From a checkpoint of a small transformer trained on Wikipedia: 10 heads of 32 (5 for keys and values), MLP 832 SwiGLU.
MLP neurons of a small language model. Each row is named by its layer, matrix (down: output weights) and neuron, and shows model dimensions 48-175. Each number is 200 + 40 x the weight over its row's rms, rounded and kept within 0 to 999. A neuron's up and down rows have the sign that makes its largest values positive.
Before each neuron's rows, "fires before" lists the tokens most often just after its 100 highest values on Wikipedia text that the model never trained on.

fires before: "2", "1", "5", "3", "4", "9"
L19.down81,165,282,233,228,236,190,159,170,200,152,194,243,314,220,196,259,211,191,241,163,228,196,269,224,254,238,229,194,305,226,138,175,241,240,189,201,162,172,224,200,226,237,175,286,189,208,201,164,253,268,252,268,169,190,204,229,264,271,192,195,126,176,247,214,185,212,192,186,245,226,222,223,137,180,164,163,167,239,196,155,170,202,195,262,224,214,171,258,140,120,170,205,207,98,292,264,233,201,201,234,156,226,192,279,222,165,238,211,214,165,159,275,184,234,172,187,219,178,233,257,184,178,191,238,223,279,237,146

fires before: "-", "\n", " |"
L15.down98,265,254,170,190,225,217,183,255,187,242,177,205,178,178,234,236,208,226,158,126,179,156,216,232,214,149,252,237,234,232,155,105,202,234,184,206,225,281,135,197,219,176,257,233,227,153,192,152,163,175,169,224,164,147,237,205,215,156,255,146,171,76,215,266,183,260,210,198,209,194,153,182,232,217,201,197,280,254,208,224,166,246,194,122,213,180,223,194,219,261,249,228,188,152,168,250,293,223,213,215,245,253,198,233,191,166,236,239,252,236,128,220,120,221,172,108,194,201,278,232,123,219,166,222,157,165,117,179

fires before: "=", "\n\n", " Player", "\n"
L9.down651,221,252,180,224,207,210,193,284,171,244,173,209,152,180,208,193,200,258,177,216,193,154,257,221,134,189,236,239,172,215,199,175,206,174,226,168,201,262,231,200,233,236,202,188,288,238,262,150,216,171,195,197,211,161,152,201,184,279,217,223,224,158,198,214,183,128,265,165,223,254,219,244,106,221,251,200,151,250,158,144,148,208,162,179,226,189,295,225,151,160,264,191,208,208,245,212,225,227,223,171,193,248,202,159,261,155,201,295,236,253,185,160,168,150,248,144,209,269,185,178,155,187,216,203,143,207,195,233

fires before: " 0", " 1", "  ", " 2", " 3", "\n"
L15.down571,198,223,207,282,248,225,148,247,203,176,191,191,218,136,169,183,228,166,227,207,247,226,187,148,221,194,245,174,181,172,247,179,188,143,179,167,196,228,213,178,229,210,234,192,210,191,197,217,249,141,196,259,250,157,226,226,249,217,204,281,150,151,296,216,229,207,178,149,263,182,186,204,180,267,192,198,174,214,226,200,176,226,134,196,205,211,195,142,241,178,106,171,250,208,197,215,181,195,208,159,162,232,219,299,167,179,141,231,234,185,148,168,183,271,211,206,231,153,243,222,186,197,195,300,201,158,207,184

fires before: "|", "u", "i"
L9.down579,219,179,201,141,172,185,238,214,282,215,188,157,178,189,222,163,204,245,251,204,168,204,228,204,156,156,273,259,181,171,179,164,166,168,147,225,176,221,158,190,181,239,84,127,241,294,162,198,209,158,140,229,178,205,234,199,181,212,264,256,204,231,234,210,191,171,243,183,189,99,194,181,247,202,172,222,241,208,231,190,230,205,234,217,156,205,173,193,180,183,219,182,172,194,140,199,195,241,251,229,242,251,176,163,237,160,195,182,210,183,240,154,250,103,189,175,186,239,162,159,262,122,256,168,182,196,164,161

fires before: "=", " the", "\n"
L11.down621,238,193,187,158,193,178,284,247,189,180,180,147,204,121,160,224,202,209,225,211,252,194,129,140,170,220,172,158,131,152,237,207,235,199,210,171,178,262,201,155,204,188,222,191,128,273,187,201,217,254,142,244,114,157,209,208,177,238,197,168,189,189,159,192,192,236,181,195,165,179,176,214,174,173,190,193,247,265,221,161,258,171,166,208,185,164,208,252,169,219,152,209,206,220,255,237,260,146,200,176,180,135,171,236,212,264,200,197,242,198,224,150,159,247,193,192,220,196,253,196,210,193,235,175,190,216,227,248

fires before: "\n", "=", "\n\n"
L10.down334,177,164,165,229,170,164,203,227,162,160,154,236,215,155,179,180,160,208,203,160,195,203,301,204,197,182,168,223,171,183,192,274,219,198,143,240,190,168,235,173,302,158,184,150,202,206,225,243,268,264,212,227,232,170,172,151,269,224,282,201,167,218,178,161,236,116,229,157,164,220,226,203,97,189,193,251,171,260,192,158,214,164,211,215,233,188,247,212,207,228,235,270,195,203,191,203,211,204,176,198,203,162,254,200,226,173,200,151,190,165,136,236,160,206,152,205,268,201,148,215,158,228,123,158,261,220,206,221

fires before: "=", "\n"
L3.down14,173,217,197,244,256,205,188,198,152,204,185,188,153,210,192,240,225,247,244,162,187,207,202,196,211,160,212,247,235,155,142,188,143,219,217,210,265,170,142,142,204,204,177,232,263,229,139,224,220,190,188,165,199,235,225,142,275,239,220,193,176,216,155,244,215,164,174,199,194,247,155,116,198,159,98,277,203,272,203,192,140,237,178,238,232,190,275,194,196,205,194,243,278,227,142,135,212,234,189,197,211,246,267,218,254,176,242,252,170,197,215,182,155,205,186,196,172,157,200,178,243,195,217,221,200,258,184,219

fires before: ",", " |", "="
L16.down752,161,149,307,220,194,293,271,228,181,202,163,223,184,169,97,185,183,207,203,237,197,117,229,162,179,215,211,185,171,157,257,136,247,212,177,279,248,189,214,198,216,240,151,202,121,204,177,222,201,263,177,189,147,239,151,139,180,214,218,238,226,179,236,168,117,210,251,219,143,230,236,190,264,244,220,195,239,201,161,215,194,171,257,193,173,187,227,214,212,182,260,234,142,200,225,154,180,189,216,266,131,213,274,128,179,190,223,222,174,198,166,224,230,236,156,239,218,141,181,201,217,182,216,219,259,210,157,133

fires before: " to"
L21.down736,216,189,134,147,171,233,210,144,136,207,162,181,166,179,208,242,186,196,220,254,200,198,177,245,280,206,167,207,191,137,181,236,159,215,179,215,228,155,224,226,262,177,170,211,238,139,190,313,187,237,208,239,213,198,138,218,196,199,261,211,146,162,175,109,179,172,188,176,232,188,197,163,226,198,214,220,225,178,183,161,205,259,166,232,230,243,133,177,214,231,188,196,159,196,181,157,158,208,175,208,116,187,297,179,112,170,240,202,217,187,101,185,156,168,215,175,204,259,223,201,172,170,225,209,210,208,156,242

fires before: " |", ".", ",", ";"
L16.down9,174,203,259,284,132,188,336,286,184,204,178,213,192,237,241,189,243,212,129,203,179,140,217,245,206,183,189,173,239,210,248,125,203,179,227,149,179,212,182,194,249,225,214,212,179,143,140,173,271,216,165,206,239,172,162,167,154,226,224,176,236,201,192,226,160,218,178,171,144,245,142,146,225,198,203,189,180,276,142,148,203,261,181,203,164,205,205,209,132,135,224,194,201,171,282,212,104,216,217,223,211,192,128,246,187,195,183,185,206,157,229,194,209,176,230,211,175,212,148,182,229,218,205,141,182,115,238,169

fires before: ",", ".", " (", " of", " and"
L10.down336,107,220,133,221,121,151,214,235,243,176,196,212,180,194,243,175,216,150,237,207,192,253,226,164,170,184,189,208,216,244,238,281,228,107,165,170,123,222,225,231,241,180,135,201,234,157,200,210,190,124,243,163,153,200,223,182,194,168,114,221,182,241,199,179,166,182,250,226,210,158,191,119,180,198,219,177,115,172,171,190,180,152,250,211,265,178,209,93,113,225,217,277,195,224,181,234,283,207,179,204,160,274,167,212,261,195,122,145,237,264,153,164,209,99,149,189,202,197,258,232,168,137,248,141,147,230,206,257

fires before: "\n\n", "="
L3.down431,178,216,175,234,232,226,197,156,144,118,150,192,198,180,277,243,215,250,167,140,154,195,164,240,274,272,252,210,210,204,109,220,162,173,322,256,207,180,237,191,215,234,151,287,167,229,226,177,183,157,223,217,238,194,203,152,191,175,205,245,246,151,169,177,189,169,135,153,171,250,211,177,153,215,124,263,171,265,154,200,198,206,245,209,143,175,231,279,183,219,231,180,189,250,164,214,219,264,225,160,199,163,201,166,239,166,223,182,136,167,176,218,133,189,210,186,257,201,184,187,207,266,197,216,214,176,190,223

fires before: " States", ".", "\n"
L16.down195,151,196,235,167,192,135,219,198,193,160,162,257,273,163,169,274,242,174,230,238,157,243,173,150,179,194,213,273,142,261,226,205,241,115,150,73,174,188,215,204,244,159,213,196,184,194,135,215,219,210,172,180,241,199,130,162,151,234,249,151,187,234,199,200,174,234,134,165,237,181,186,191,155,156,200,209,206,181,165,188,265,211,278,228,212,179,236,194,241,283,172,209,256,170,234,164,173,181,175,180,216,230,194,226,184,195,251,245,147,230,196,166,191,127,219,196,164,199,221,261,192,228,231,225,191,143,204,174

fires before: "\n\n", " He", " of", ","
L15.down226,224,162,151,201,180,239,224,230,234,238,209,198,234,190,240,241,255,199,215,143,183,258,233,136,153,173,225,207,234,189,170,248,163,181,201,229,186,203,264,203,279,227,178,128,229,123,188,230,205,167,236,204,251,175,239,243,210,104,208,148,173,227,201,169,237,213,139,204,256,222,186,204,184,247,157,257,171,152,211,245,151,161,200,164,193,236,193,157,234,162,225,220,219,237,119,174,167,196,177,167,263,215,193,258,205,79,159,174,217,259,214,185,127,160,178,160,200,182,296,195,234,240,230,180,196,215,190,248

fires before: "d", " as", "nt"
L19.down808,178,224,210,197,185,193,176,181,229,193,263,203,163,202,272,108,164,199,204,142,185,202,190,234,241,183,229,194,262,201,189,271,164,248,186,268,234,183,229,196,287,133,233,215,178,207,214,195,174,222,199,166,194,161,221,236,240,155,220,229,236,207,281,231,204,207,258,151,273,294,260,160,224,224,191,167,151,209,166,156,269,209,187,265,200,198,252,220,207,161,249,239,164,175,220,171,192,221,243,263,238,216,157,212,208,209,249,138,178,251,252,241,205,139,165,212,233,182,225,145,198,163,176,263,198,169,175,233

fires before: "="
L10.down373,142,243,221,211,142,181,232,197,196,219,246,177,188,212,239,171,205,258,235,153,224,148,236,198,183,217,210,200,207,189,150,172,193,137,254,215,166,192,183,183,191,184,190,188,163,197,190,163,206,249,178,238,213,164,137,245,136,177,172,151,244,219,285,155,165,196,229,207,210,178,227,184,228,190,224,201,187,184,179,203,258,206,175,191,212,210,167,150,122,154,213,255,236,159,142,181,231,224,171,237,196,259,128,143,129,221,236,240,213,222,148,218,224,151,242,203,183,173,210,202,222,180,158,228,193,104,203,137

fires before: "|", " |", ")", "\n\n"
L16.down340,261,223,234,171,177,231,179,240,249,219,200,185,151,169,204,172,166,203,252,227,164,233,202,199,235,233,213,179,237,162,178,188,182,249,267,231,169,174,233,171,176,196,197,185,87,258,207,202,178,195,197,198,267,140,160,164,222,199,273,230,143,269,222,200,172,182,176,162,221,134,266,194,240,209,202,175,197,161,229,151,234,190,196,208,206,240,159,185,178,155,168,177,158,155,182,195,118,188,226,199,216,205,302,162,193,212,166,266,226,282,120,223,258,199,251,157,186,170,190,162,234,182,253,159,168,212,216,208

fires before: " 0", "s", "\n", " the", " 1", "  "
L15.down500,177,148,210,229,193,214,144,200,269,202,196,94,157,139,168,150,173,110,182,187,218,183,201,201,190,198,223,200,198,175,158,102,259,173,233,181,217,222,262,257,206,205,175,188,209,154,250,115,204,227,195,190,182,114,218,205,234,204,222,205,196,152,213,225,226,211,210,290,271,206,246,163,210,191,177,209,173,223,173,188,137,220,207,160,217,140,182,173,160,175,255,243,201,200,194,211,201,202,168,143,236,235,161,206,144,238,250,232,193,207,185,241,181,188,227,152,210,169,242,208,208,203,171,243,205,229,282,231

fires before: "8", "3", "6", "5", "9", "2"
L21.down541,216,208,199,211,204,151,208,192,208,214,203,155,231,175,214,226,162,154,203,152,221,251,199,222,270,193,173,138,198,178,191,185,223,249,263,251,110,232,165,202,238,159,183,272,203,184,144,182,179,225,247,198,206,152,248,207,227,156,226,238,189,183,214,146,156,250,227,166,186,185,190,240,175,203,185,254,199,268,214,111,168,114,235,288,188,203,260,180,224,111,239,169,168,274,243,169,186,166,182,280,253,214,207,240,139,143,229,171,204,246,207,219,275,153,203,171,168,219,158,174,181,214,209,228,237,249,240,234

fires before: " |", ".", ":", "ite", " (", "th"
L16.down351,189,238,191,145,197,206,176,262,202,172,290,167,183,128,152,184,199,218,187,251,221,124,151,151,150,201,175,268,126,129,189,190,262,176,180,174,188,213,245,170,214,156,172,242,189,217,73,198,257,199,199,154,122,178,204,168,198,198,239,182,154,248,199,211,169,194,129,201,162,231,227,216,224,199,235,234,133,220,111,211,141,199,225,125,250,187,247,158,215,161,135,176,187,235,171,191,131,253,208,190,183,261,175,186,143,123,140,216,219,208,209,209,155,192,174,223,214,235,129,156,149,179,204,118,130,240,240,184

fires before: " as", " be", " that"
L11.down42,162,210,186,236,195,177,168,218,208,194,241,207,201,217,199,151,244,254,123,168,172,247,148,226,221,119,174,262,219,209,118,174,256,254,241,227,287,145,225,241,207,227,273,166,184,169,145,199,276,169,164,121,123,181,267,201,218,192,220,222,188,196,306,161,188,186,260,205,178,208,262,168,235,210,199,156,253,231,191,208,173,179,191,228,213,191,274,275,234,194,244,214,200,139,131,203,227,191,157,170,192,162,190,210,179,216,247,111,244,173,221,203,116,217,224,135,109,165,240,262,227,155,231,212,164,182,212,193

fires before: " in", " |", " =", " on", "=", " and"
L8.down714,235,201,190,155,215,197,198,162,158,204,139,237,209,173,207,133,209,190,143,224,169,152,128,264,145,243,202,180,204,272,210,177,242,160,233,206,221,206,189,132,199,256,173,131,94,287,156,104,247,209,158,167,224,224,238,200,165,240,198,229,202,253,212,225,193,200,219,237,233,183,106,203,198,161,245,173,277,178,227,161,224,257,169,156,129,145,192,138,178,204,200,207,176,198,235,213,194,218,198,180,231,164,208,301,250,161,169,216,178,238,158,169,169,291,187,227,150,210,198,180,249,183,210,257,184,212,202,228

fires before: "="
L15.down139,242,188,244,238,268,129,262,260,225,183,201,229,200,175,214,232,210,180,243,185,210,201,253,173,169,232,263,161,128,248,216,221,156,119,219,254,195,212,131,150,216,196,164,204,201,174,171,155,244,211,163,161,147,132,150,271,180,232,84,248,264,215,243,208,203,204,110,150,193,165,200,120,237,238,198,182,182,155,211,221,202,235,185,245,181,265,211,190,257,124,172,157,178,175,296,233,271,238,186,188,173,151,234,268,207,209,221,235,253,185,185,217,151,219,167,135,233,192,222,214,190,226,275,220,167,192,259,203

fires before: " |", ".", "ú", "ive"
L15.down575,134,210,181,181,190,180,225,209,234,206,230,207,207,196,152,199,174,164,232,285,148,197,223,141,190,177,160,134,178,178,207,184,169,141,193,163,87,122,235,207,222,244,153,251,160,209,237,251,232,193,149,109,207,203,206,118,193,239,121,244,251,279,203,173,168,303,154,160,240,192,189,160,230,166,190,146,174,204,238,168,212,193,168,221,211,238,222,130,189,200,226,192,266,224,206,157,193,215,244,248,245,188,217,218,171,210,171,180,172,201,200,153,164,249,207,204,192,295,76,239,185,173,216,180,140,195,228,274

fires before: "|", " |", ":"
L11.down730,183,192,229,161,64,132,314,113,210,203,203,171,179,202,240,223,155,175,216,198,216,182,201,228,172,234,212,243,183,234,180,181,205,229,264,228,208,178,312,193,209,100,137,149,248,292,217,171,232,167,208,250,200,210,200,159,191,189,264,192,200,167,207,161,184,152,213,208,250,217,130,181,199,219,200,190,242,234,144,194,211,225,228,183,249,186,237,166,201,218,186,121,217,196,215,172,132,262,214,225,235,167,210,184,199,239,170,158,156,253,171,199,239,99,127,142,162,138,232,246,232,165,291,205,169,170,165,141

fires before: ".", ",", " in", " and", " from", " for"
L10.down423,218,186,194,160,214,152,205,225,287,273,200,279,219,290,131,209,238,182,170,202,134,222,214,160,140,178,196,221,210,223,243,220,186,179,180,209,188,149,226,178,215,168,204,237,267,154,162,167,228,194,191,150,211,152,260,283,170,218,166,201,138,164,204,175,158,222,189,187,175,206,207,169,176,246,140,225,183,179,239,205,197,167,195,219,262,225,237,193,123,153,159,186,224,235,252,220,189,265,175,185,203,280,161,141,227,224,115,224,230,261,235,167,291,196,168,211,251,255,191,199,186,192,183,242,205,253,235,247

fires before: "-"
L16.down551,193,232,162,213,274,217,165,121,217,207,192,222,199,145,167,176,201,181,201,174,196,244,260,251,198,173,181,225,258,198,150,179,247,188,184,216,170,257,220,212,142,163,131,240,258,118,230,199,240,169,239,171,221,197,217,189,233,256,198,151,158,182,240,171,207,162,208,207,171,176,191,203,216,223,167,221,231,216,223,219,227,223,182,240,195,240,198,191,181,213,196,186,217,209,128,208,199,214,195,202,265,228,221,236,216,160,249,166,230,237,190,204,222,143,273,155,175,182,212,190,180,203,220,179,191,139,115,210

fires before: ",", ".", "=", " on"
L11.down306,178,136,184,216,163,240,196,245,243,208,207,244,169,229,214,214,251,172,192,213,186,228,235,209,174,176,238,184,200,123,287,208,214,215,136,285,160,299,230,149,154,143,222,190,305,142,235,195,228,196,249,230,225,175,209,189,193,164,170,206,237,238,205,162,144,150,173,183,151,179,154,214,249,163,167,279,201,252,280,282,198,208,238,222,197,208,261,183,249,167,227,244,251,155,208,234,176,249,229,200,168,175,173,130,202,167,196,147,176,174,134,171,218,171,212,162,247,160,158,176,101,184,186,168,137,265,256,214

fires before: " the", " his", " a"
L15.down496,188,228,208,195,236,144,156,203,222,187,187,214,206,143,225,189,163,201,224,227,244,186,141,124,138,233,158,165,205,167,228,140,283,193,163,212,174,232,193,162,218,165,170,168,224,175,143,188,184,214,216,177,141,130,177,209,213,206,267,160,177,178,137,177,209,168,223,214,238,215,153,146,173,175,228,256,211,196,180,164,154,236,173,224,221,204,249,243,161,215,222,215,227,180,202,235,219,158,265,177,241,272,206,156,120,211,197,91,156,184,270,188,160,219,211,195,137,272,237,254,224,297,166,152,192,202,152,190

fires before: " by", " as", " in", " to", ".", " with"
L2.down490,242,211,184,169,202,237,244,168,291,273,234,251,234,261,223,243,236,206,240,187,95,195,206,224,157,214,200,237,105,195,271,168,250,230,138,149,214,171,124,256,182,117,172,161,238,237,183,255,176,224,198,188,206,132,189,175,256,219,188,247,96,244,254,208,200,186,177,192,241,243,186,154,160,182,205,209,150,113,235,255,187,158,226,237,164,187,200,241,218,142,151,217,189,198,206,142,182,174,131,145,159,202,174,173,245,225,196,233,182,120,188,238,262,175,221,165,226,206,218,264,219,212,158,241,160,158,181,295

fires before: "\n\n", " He", " In", "ther", "\n", " he"
L15.down325,166,252,213,112,161,189,227,194,245,201,198,212,200,191,220,222,264,154,151,173,148,226,241,216,213,208,228,209,172,174,153,208,181,250,178,221,148,169,191,154,192,134,132,255,175,171,232,229,155,199,177,181,178,315,275,97,283,140,197,161,235,162,209,139,211,256,231,262,232,218,154,188,160,251,156,191,243,278,109,195,171,191,177,133,162,198,212,190,107,231,153,222,144,167,225,234,174,237,161,183,215,164,184,170,149,174,204,237,219,183,175,177,251,221,256,161,162,175,258,244,183,204,231,199,170,295,180,177

fires before: "|"
L20.down386,281,256,219,156,224,204,242,230,216,153,192,197,155,170,274,232,199,244,211,211,186,199,226,174,163,253,190,129,239,179,197,187,190,238,175,227,214,156,175,216,142,244,239,197,199,322,161,261,143,210,154,257,223,161,200,139,224,143,234,152,251,213,206,275,173,218,177,205,159,136,145,182,180,157,183,225,198,216,164,313,218,109,281,142,143,227,197,242,214,205,225,199,132,216,203,234,180,227,170,229,145,225,199,264,240,195,152,191,161,208,189,177,165,172,204,144,173,152,180,213,160,146,190,218,175,195,159,156

fires before: "ovic", "t", "ged", " University", "e"
L2.down386,208,173,140,236,221,192,191,161,198,173,198,237,191,280,188,139,170,126,175,205,253,201,151,255,147,216,210,190,248,294,189,260,174,208,139,239,163,200,206,223,281,154,179,219,243,170,212,146,216,224,229,251,165,159,178,151,206,239,191,211,121,157,293,190,229,186,186,202,188,218,199,171,178,145,211,169,216,206,174,135,229,162,249,252,206,240,223,262,194,235,229,237,187,99,256,164,186,160,190,216,302,210,149,187,166,241,177,203,115,124,187,200,179,233,117,204,207,292,239,194,210,218,232,218,141,263,195,222

fires before: "0", "1", " 1", "2", " 2", "3"
L19.down297,231,155,231,199,183,246,202,252,193,198,177,236,297,275,238,178,195,164,204,229,231,237,177,167,209,228,232,166,168,215,215,188,134,167,206,241,145,211,211,211,264,127,129,119,202,163,196,198,141,201,183,156,261,171,199,133,210,209,173,185,180,230,207,123,162,235,195,123,201,248,218,175,212,291,280,164,247,218,293,172,177,218,213,267,176,224,169,184,273,221,205,175,154,185,167,160,200,221,183,247,208,239,219,192,249,184,222,134,224,183,225,172,198,222,273,111,148,223,243,200,200,234,226,202,188,188,170,201

fires before: " of", "=", " and", " by"
L21.down770,199,176,177,223,242,217,206,208,203,211,182,225,222,198,187,165,116,187,200,152,199,207,154,192,184,191,202,120,232,145,219,230,194,163,199,159,238,177,211,126,166,118,273,191,157,193,199,162,178,210,241,235,236,221,162,196,242,232,181,191,158,259,182,133,148,234,161,177,144,231,246,220,243,244,204,173,175,169,246,213,268,144,223,244,176,162,107,188,235,90,193,136,174,267,259,218,243,120,210,221,190,169,216,142,215,167,132,245,220,185,224,136,275,257,152,187,240,213,211,160,199,144,219,149,197,187,222,255

fires before: "=", "\n\n"
L8.down829,244,225,195,217,237,186,158,176,224,172,231,167,121,153,203,218,172,167,150,139,181,122,236,199,200,213,264,205,260,225,145,146,168,184,172,232,228,137,173,182,227,190,260,215,206,221,241,190,268,176,176,208,193,206,162,178,216,186,182,165,245,193,214,88,210,224,191,181,256,195,115,253,161,213,199,258,193,233,225,206,228,195,318,215,200,277,215,252,185,162,211,140,272,249,135,174,247,192,235,122,187,280,153,228,240,172,200,206,202,270,168,194,157,166,183,140,225,153,176,215,255,225,184,232,215,260,241,284

fires before: "=", "-"
L11.down500,238,259,225,227,182,205,216,211,160,170,203,156,128,141,178,194,151,212,207,144,202,216,195,207,193,177,198,197,139,190,172,236,193,230,213,246,203,249,144,161,179,159,151,246,196,195,173,151,210,226,205,150,240,182,160,241,195,251,152,214,286,208,208,233,201,116,205,254,141,192,220,173,141,183,182,194,217,206,168,144,247,258,198,154,206,222,199,201,204,234,210,236,232,144,105,233,221,159,191,189,149,207,176,230,182,133,234,215,209,175,211,207,296,216,213,180,204,226,191,115,292,183,184,248,193,169,194,210

fires before: " of", "s", " and"
L16.down225,255,136,221,263,294,232,140,278,245,186,220,249,179,253,218,139,206,178,250,250,220,203,209,179,202,192,223,201,182,195,136,220,233,174,285,179,175,250,185,205,191,196,164,125,249,140,193,227,213,204,294,294,254,297,119,253,178,168,186,159,208,179,175,205,207,217,197,187,140,221,160,228,185,258,161,193,136,203,240,224,193,147,214,193,194,225,157,183,204,181,174,269,237,197,155,206,278,183,171,209,206,214,143,207,239,149,121,208,256,217,198,214,199,210,253,216,192,163,256,182,162,261,244,163,201,197,177,253

fires before: "\n\n", "\n", " \"", " was", ",", " |"
L10.down91,221,219,211,238,100,283,182,247,172,240,296,227,239,241,97,246,200,192,199,174,205,187,139,223,202,211,153,220,231,142,232,158,171,168,163,134,251,207,203,188,193,178,211,195,115,216,127,177,275,218,178,154,252,180,208,233,250,210,182,292,167,272,178,144,193,125,190,202,181,288,197,267,180,147,237,215,175,188,194,194,135,162,150,210,118,193,158,261,173,202,126,239,293,197,279,237,170,198,179,188,233,163,164,158,172,219,172,244,212,183,237,186,225,224,192,225,236,212,160,190,186,187,259,177,143,208,230,192

fires before: "8", "0", "5", "3", "2"
L21.down759,218,167,161,208,175,239,160,240,222,176,264,174,271,167,217,171,181,143,212,210,168,188,187,230,210,194,162,233,184,139,199,280,189,240,212,194,146,184,171,151,246,194,220,207,126,156,173,219,222,181,172,221,115,215,177,193,195,205,207,165,162,143,252,161,183,213,162,205,251,180,211,254,170,202,198,140,162,227,180,82,206,152,248,198,187,195,257,189,288,227,161,161,163,246,228,197,255,174,211,229,194,189,173,164,217,191,195,172,167,237,195,239,195,212,177,175,166,248,174,182,192,174,144,275,234,185,211,212

fires before: "s", "t", "en", " |", "e", "ion"
L9.down719,150,208,187,189,216,179,227,171,256,235,209,174,164,200,154,141,162,145,135,211,194,219,154,150,187,244,186,203,258,246,175,209,231,168,205,260,319,206,144,205,240,191,190,192,224,209,193,234,188,237,225,220,168,163,198,140,191,218,110,230,213,235,257,227,207,199,215,205,183,194,271,207,228,220,211,235,161,185,202,164,217,200,209,250,163,247,222,208,234,286,140,195,282,184,255,264,196,231,186,140,204,257,177,183,124,205,134,161,196,220,208,254,248,203,234,203,211,212,175,144,213,225,244,208,229,149,289,100

fires before: " |", ".", ","
L2.down199,233,269,139,248,172,297,249,203,283,158,209,226,183,167,162,251,210,195,183,176,212,186,177,292,249,192,215,195,180,241,154,160,163,167,193,158,191,185,190,179,255,222,260,148,149,190,197,156,173,233,257,269,198,226,185,209,150,210,246,187,168,261,218,253,177,249,170,249,180,153,147,202,188,171,170,275,200,277,130,173,190,220,184,172,229,268,315,190,264,218,245,196,197,182,218,170,181,247,217,211,115,264,153,210,172,185,195,214,168,237,213,240,251,199,185,141,198,158,206,227,211,165,228,175,277,196,179,163

fires before: "\n\n", ":", "c", " ="
L3.down583,244,234,210,256,233,193,272,231,198,203,212,105,196,170,217,203,134,181,148,142,131,233,233,232,200,186,223,245,188,221,196,165,200,162,201,250,164,169,213,158,243,200,218,179,182,207,196,166,224,208,239,160,266,188,212,225,193,279,201,244,226,145,185,95,184,269,224,165,167,255,227,221,178,222,248,170,272,236,200,164,264,284,194,194,192,229,88,237,139,186,190,206,248,174,177,195,211,270,208,188,198,171,183,163,274,150,67,196,172,215,164,219,205,222,195,163,217,208,213,217,157,231,203,180,170,144,214,201

fires before: " |", "\n", ":"
L3.down606,174,227,184,193,213,192,183,200,180,202,218,199,179,169,165,229,244,183,217,190,258,202,200,215,125,227,161,158,129,247,178,188,186,202,146,224,206,241,120,162,212,146,230,238,152,254,176,164,201,208,150,146,181,197,175,224,175,211,215,217,261,212,226,227,220,179,209,194,85,242,206,217,184,265,212,193,151,160,212,173,164,242,182,255,226,209,178,179,267,233,214,249,106,195,269,194,208,207,162,239,157,161,227,166,181,220,229,189,203,208,168,182,134,199,188,286,204,164,172,166,279,155,152,167,164,176,129,246

fires before: "\n", "=", "\n\n"
L2.down556,164,203,222,145,180,146,249,146,219,236,246,205,172,225,162,237,235,177,205,197,161,128,215,221,201,223,213,192,182,174,140,169,146,255,210,184,262,161,235,150,238,191,178,180,226,245,227,181,229,223,139,165,202,179,176,207,259,186,264,156,187,222,168,230,216,119,207,188,251,218,213,129,186,214,171,214,204,204,227,218,135,242,218,208,180,190,192,202,179,202,170,229,203,193,182,156,194,166,183,149,181,168,253,126,196,242,206,282,232,281,232,207,181,144,198,185,178,227,209,199,195,229,156,206,170,240,234,143

fires before: "=", "\n\n"
L11.down318,230,270,211,206,228,216,252,223,154,258,129,260,149,79,263,232,266,249,228,197,157,145,132,197,192,183,265,175,214,178,184,236,272,217,263,184,160,224,234,133,152,235,193,215,297,140,272,244,207,230,197,175,218,208,191,234,235,272,207,214,187,249,162,206,215,191,116,215,150,177,180,177,199,219,127,225,152,218,213,256,232,178,241,183,154,163,191,197,204,202,169,134,176,149,143,186,150,192,220,199,181,201,208,260,175,216,189,212,159,202,180,204,195,216,226,125,234,212,205,190,201,242,115,131,127,184,126,187